Part of a small language model's weights.
Architecture: LayerNorm before each block, rotary positions, biases, untied embeddings, attention and MLP in parallel.
Training: a variant of Muon for these matrices, 18267 steps.
MLP neurons of a small language model. Each row is named by its layer, matrix (gate and up: input weights) and neuron, and shows model dimensions 128-255. Each number is 128 + 32 x the weight over its row's rms, rounded and kept within 0 to 255. Numbers have three digits each. A neuron's up and down rows have the sign that makes its largest values positive.
After each neuron's rows, "fires after" lists the tokens most often just before its 100 highest values on Wikipedia text that the model never trained on.

L4.gate651:098124123121121111187140180070123146115179092121142106104152138119124116109080086136149169070092078193087191102091116137120197086116121125085083141092107179081123106108057083105143120154150154130133184178130158124102099096105159139164072126172141128105125112137102151091178173175153129138117142023126131097113036198056107135093123092143066117125176125106127120118140072085134151092116
L4.up651:120083113151127138145094134104131088107129170161159106095104094145149101182146158158164151153097124190112133137140113159082153101174168153078093125124102135077146078055089123131136094171145116156130154155115126156140133118148147135177139109208119084120107181096162190133163135082184100164104107104095139108115103138157116150087148094139132073099151130140139140160111146089153120099126
fires after: "\n\n", "\n", "; ", ". "

L2.gate241:131173147141090144168045144106127114085127138061117158084107058104136125128150159119153127153141139118083135122128143093155094128146191162120151115123111124135201176114154113123095145161115135133113143126076203142119090107105110147139164143155097099121151121146128149106132079129183131114084116139146131170144140064155138066155091152055124096118141146128142084103123085129121099177122
L2.up241:143165120155152171083123162109203106151193142141114136091137129112146079101151122140141142159163160189095136153142098080160034109086149187106134130098135176179137137148173155150113154126178122179124146110159205157203145128099129127073148096119106077094097073079106094072135133096112104109099156171125113123079156102097115065134116148130130168144159152118177109119158104101113122152119
fires after: "S", "R", "Fin", "ode ", "o", "Nam"

L8.gate311:190096103106102143126121203099137181151157131132156131131095128115145120183107087078144147146113175098122158104146100131137142124156081150183115105177142108100094099156122128138124187144117097168149100167111165121089128140119148158165114145088119148126204103131076122127080145126144193158114182088086095155073042111153109116119099132162117109133080120110132138185134089087131106113116
L8.up311:156119076084097157099143062068157096179095092147104118088187173156196102148144118121099176135146094163111091165122103158057194149112154095141130136164176095118165171060104105070123132151142107099091118102134169119157116131167042101056109115132133130113129134101155117092176162164140113107094147176171149135112123156091124123094159121170075105102115140171102131107129153105125156078154
fires after: "al", "ud", "in ", "-", "H", "A"

L2.gate388:147140147143131131090093158119157110084178106163126136070143105105132074132179097090160117162180126200146068144116109130112095172143158158134138124115111152102096188120114067166104065109173135134123183091154218207173097151118142141105156076159159093141134108144121148124120065124150140143172091156117063095155086068135122117117108127126099091125095138096159123126082149133143112158143
L2.up388:174096143109111193054089121147158128140120122112145176084115126101142095147102089137174104137111164127154118111134122127140054112096108149087064129119104131137131124098148152131076152091128060137106164144143166088140119137112167119075143142100155181137087106157187161110132117116148126143137134048127138181159137094139151122138138147091103175142167135145105157073157080144132113141181
fires after: "S", "New ", "Michig", "ode ", "Louis", "Indi"

L2.gate302:097080089141032166161084113147134171139188071128057092154143197129112169093136120115090164151154178131155164065119127084156168116101100121082164139164185100181115176085151167128154098192140134158099180159127151129133146124131097150113130107127127132080114147131137085178189145148133118117112099162122126090108133135101202091065144103089123129190070080109159079159109109140118160141116
L2.up302:183125136095115085120063100133157120136112115152134130138117133124158131091121128105146131116134201096135138091134111232163153128164112115126116187096104150106153126152152166120178157047132124131193136143128094145189074128130092177119120146201131138123047191123082108105089158112102136171154093133056178136084125102108095175124143187147160134126145093105140098117122147117102143112114
fires after: "S", "U", "á", "Ag", "J", "A"

L4.gate457:126146109138211129129095112122136090130156152046154141103180166073151156211172152164157099149106149116120156115094090193108151103136112130030080099130151154127131094083144101091107139143159162181121134194068168104105160072110051053111079176089143118112157147173163122129113123117150119144113157117139117079059118046152071101081139098153130106087143088102145143083111103134149119130169
L4.up457:135154114144174144161124143086126132170159157133106068159100117102119087153143172145092101152122108096087120153099079151068161122145105119132089058177133131155196152150078108149062122113116131155128073126171108122084175142156148163156108148145174088199104076123170132090111159071122097133092156112096095141171198130109077127123150159115138154105138089124161112089155088112139105162108
fires after: "and ", ", ", "\n", "that "

L2.gate295:086141175141165127120130131122134193187108108090143155048039080129097113102118147110119159167108136107111121139081148086171193093143105166121075135128146100098112110160123115129207146066122122165165127122131122089184146102095057132122169106121171138114101139112117141150159168122158098133062079133133104165101079129122108079098087133148203111133130131119152178099075129172136120175121
L2.up295:158124201131221116105178152131145129086116165198169136117105151164116137054117193107148090180095121090102133141104105139156164088142087120088140122107092126139121145141105070070177110125159087055154157136116160127073123081141079142128147165178108114124107089125168175172149119180125140090162134157135105169139173120091159074122083135161143071129107131065126101115166136106123146146066
fires after: "| ", "==", "- ", "\n", "received "

L4.gate211:094127138084150100113136155119161169131097151166172083172217134135051091135128063104126156099089164145091112046132135089110114166097169090107119115133107119125110158097139093152120076084151149139098148136078169108156090159111131143147128089118180159111140161163092122177145165134080103131128099071155160133141122082115135196079127116111118097141171169143124151152166165118137154164140
L4.up211:122081140086107073071160113124144117156050134098144147120147073144172131186127126101067130112117073202148113111117184150152123113120122147139153152119145138112092064117077121120110082151078142130112117165165183097099194138115069109074101165168153098130085098160109105102155118151198128155119126126139091076120122112141142124100163141114163149134126114117082182167174164143204071095147
fires after: ". ", ", ", "; ", "| ", ") ", "ax"

L4.gate489:149133057089155159099088129148121104115136144118115113078177099096135075112130128157087134200127114177113160119113089131094120103097116089115177100111105107159187103095145072112080045141101098177130141152096127093149111120099109156145145163172173060107123135105137173167096221152141121132118140141178144120160145099115098170097152085096132143089124105057121166066073131116139155122145
L4.up489:206180124137092134110149106083117097132066135107123143095155095067138117129139055139109162189097123150145089031094140160084101087112140129142125076122115115136152110084104063060065116156155125193126157144149136095153152155171110114172118196204167061154122136157133115147103188154098122202113124123116141101200109134096127153105138090098082117099172117097118119121131094139158138150138
fires after: ", ", "that ", "addition ", "and "

L2.gate406:142183066182160073081141109092161104131128168118126114108074109070173087133171114109137152160178103139121161122115101169129179096125145064125154112111127126086176124137130101082127175145107148160170108150139144106098112122128139090122126082134107115170119102070102160098107151105073088128156161077087156144142059156091080088160076091178138164140144089116138131147159149084144163109109
L2.up406:155148144104126096129076147089207103188049136153142153122109110150155101133154092130161102097160105106126143137156156174132147106178153137055133162117134123071072145078191137082180093139167156132190144114133161123122164113111133134110152101150096137093150149153167119175174165141092132135107100100182169119163131131175140169049141125149158154212140121133097134133145115151113170162170
fires after: "\n\n", "==", ".", "- ", "== ", ")"

L2.gate205:113134107180114126157156208099132174124107122139150130126108110174136106114157155103115099076178096179159152141074125107201153119114113118139195177133172088170106056116114149194114178143156117116160107130143114124110168163166136174157075126139111137186115087091126124145150198105082090143130123037141153098167099066080130107061204071123149127135178087172142172124124163149083089134118
L2.up205:090061134113080100146123057139056106152110138086140160153130126100178099146097134135118153109188102107156148104113139134138171081154173106107155107205124170145164142126122075152166197109106148118136147123137134106166087169072102163121132165133130125095148083095085079181081158133163140139105177084139080119145109120033108124101149104143155191076093104169094100097156116191148164164190
fires after: "\n\n", "- ", "==", "As "

L4.gate279:124155175146152090099152124115111188077067143148154155109131116132071147144104171120157094153161131114145134079081101138182158108082133140158114137159135151127105103168148159169182138187125134138109108105173137183114112172099147173144111197118101078135108107079104131179128178041147162091131127121082157157147089136103097092147106123136125086096069137087155104166103149130097120143150
L4.up279:146120166139117143089131186068136133104159150104161108115105145158173123125092145151125072127137074069111128128145082102149176095111212061153104112100182142143151146128100098178091130115173104158098099128099180184105133110158119110102126140132106084190190065123089147146162166115129216059148104162127129094135086119104078146099167136194113156153089091107134134146118109148159126153174
fires after: "| ", "(", "\n\n", "a ", "\n", "- "

L8.gate533:153158136166082142131105176086135123198096160093140110117139137130120171160135141115128136108202141112091144159196152156131110140122115211100117086075074128160118106167088124132199182128119107151128108100208116137158139117106123169084132124132142131164149152111115121148132134102125172170129204074101128155139091159115164110130093091141087112150093154073081180166133075145078134094141
L8.up533:160177205140139136099125120145157175097148177111140086114096125112139128142068144072128163185144158157075115177100118133120113148126136133122088129104123095137157237127108112088110121109178119206163122160118129132043100141159112182152133120175172134119169158125065107111137080123117110117145126144162143159129152151161159143109144121154130152153120182097145144081105127128073132106130
fires after: "| ", "\n", "7", "ales ", "201"

L5.gate683:088127127095134153189104121139123166153126085174132041144158146193201146142116188095164191138124187159170169121116130146139126106177164143132151127093136114139155199121144112108137140124092112141163141140148154137109088082151130114157145129113127122132112174233118092127157100096099169107163139090071104082132133132130151100086155126145147142135113122159100126103117104199135115139138
L5.up683:154148123148111143179134113157167145130105122132115169086126103137135169069120150106139148132165164087144168094072132151151158157124120101179136124142137129111173099071126139119159140155109166089134102181072185105086112093153151089144136149178137127156149131123186121143181153112190136144209098138056141139119090120149088100066179094108143095119074137124091108170110136106090113105113
fires after: "B", "M", "A", "J", "D", "G"

L2.gate588:081189120085167071076151120144069145136124143076074121095132143054147120102170060112187150158100122141154087110167094198152131154107138120131145070059115150161133136099124132096143115150138105120107185172163040156126140108125102150098161149141161140134107124115110108140150195123094144104106160169166139083128094094123143175154161141122121150106132116095102157142092173137175207124128
L2.up588:095167079134111104115108140103127198086127152098139109121176110075112138163070086136115200138138157103105140109072154115112100116087193095119090112120185115098158174147120127127179108194127122179122162094154093088122130132087144140179107169177135052162132088099133129206114137172108119121152134098205139110178136108134105177124162107118132128167124108075135146094087126153118151151141
fires after: ". ", "\n\n", "Th"

L5.gate407:119123158076108117128127148101110141130159147140136173078130097103165221189085151083118147157154166139106151072181116124134190103061127084185139144130180154152056122088186130096092139142168142129145128140088145113074179130119094106106130161098096140146088145151164137114116119114198125125159182138152206202037102138161131120115101127147097126145117045181092136080110124163159112114135
L5.up407:124147130116070172053135160113136176125137141148094124123074142160128212138096140105121162141111132201111145148116136112128175082155107136117140096108070222113123145128133140094161106171103084135114135100149168136099134171154117159197124151095121152108138095154133170059157144133138090097106104173137113073163109125122172078098121135166121111094172157177154103055158118116108123093119
fires after: "–", "-", "H", "was ", "ic"

L2.gate648:153142133171137116147131161130120180152134142122132144094100074155067137141086136115145139167177133126135097149121109095170151071082137119179092114044193111095170116156134112133139142173131128151132122166128144128125151120153093084168070123196097108107144126096154136122134239114147095151152066143108103076125092176107092111136156142138155114169165131075121090163061058123042218121140
L2.up648:165119174153145196115112103084114086169094167082169070109113142139150109097129120111124112088161105156085151151166157164100164123147147117091145148114104105122157136093121088104166135113138140141123139122115109098159182170089104182175209191132114102119155100154110148103181111120121110060131110113071105116142140109112118070093157145114111120152146197139124102067164106116125154106144
fires after: "the ", "\n\n", "\n", "==", ". "

L7.gate212:077084165118117136109048094138117121079099107152118106174146197100195171152153095138170133120075174119118158106096137111144065118173116128149139165142136106160123095142160151117123131172144101137121039103101160118123151107104123179129151122135174106171181096149112116101122090083162115126091131149136092161175120178136083114148169140086117171191139110098146063131197094130069153101101
L7.up212:142123101142121138108131147219113115191118131142188068113106121151121128142088117114188144159193141137081182146082049170120095092141150068118141128142196116104133141132123078102109195058127125141104120199153131084134148122128126090150137175107085112122116160133097194164084060109105099099147154169117121111105118121133056139134108146135108142126156091116151141124110125113126177133180
fires after: "U", "S", "s", "J", "H", "a"

L7.gate234:110167159208119167068156111149131106135133109134133141158078120202189126133148119084152130160150119148155125077133135181155075147157120155134124095093170141160118135186105162079188185142097105175185148085111113114107128101136182135177140155164146139097117109101112099140109102125127147127122096076077136152148065115079166165122077132134160067151121176053129147133073130113134112153143
L7.up234:199170218155088115116088103131126111125145150088160045089113108132117133103128073175085111118119135141096111133109110137141123158154125160072124134122073145153123106128076127136144110210139124120118172105107142109098133134071130197121145116139172099166147132137085101135117139118189104124132107180098160124161083160162121113141145113154134150145115125142131116120077074088133145081156
fires after: "| ", "201", "- ", "202", "200", "\n"

L7.gate350:130126149123111060103092108148129140141081150079134126144109119112115108070135173105141138243095122152133108108112103136128191112216173038137128092128102144120174130088134104092179103102177099138070130116139139145148121150134097133101106167116162150131152152117218105175167172139161115142133139152085225097109137117143109163086115091141095109094151101093120123106079166147097140137135
L7.up350:070124117194086166080206177142145132135147152130208182136170081122125118110168106157144097094105132144127126141120163148120121161150112136126115181152142098152136119195171116184119122135105128152102101202129188103200155100079112121137119191129139126134121168181141099184157124107178109079149140123168124124168139116084139198097109144127172151117182148117102138101152105134093164162110
fires after: ". ", "\n\n"

L8.gate261:095112171128108153105152153090126120184091082092170094113070086152165168138196151075126121077165139141160106162166177151114116157140140127113135145105092096113067138133088151122139129116125117165118109129146120113082180131121096144179195070160128141135157116174145138073120106153137168145132145137125180108129160129133069101132140128211142112121180195062127157106124094127123086115131
L8.up261:165117136135078137085081150151140108139118165083060116094127124120078121090160195123129116130148152137100092110168126175166125169136140135069094176127152195170134083110118124123146127144160084133076098106116176178128118123145140098077195153074136176165093113124071060134178150133114139101170087137155146122112086204125180108067128184158123181123127125107180120090150047183129086117124
fires after: "| ", "\n", "'", "′"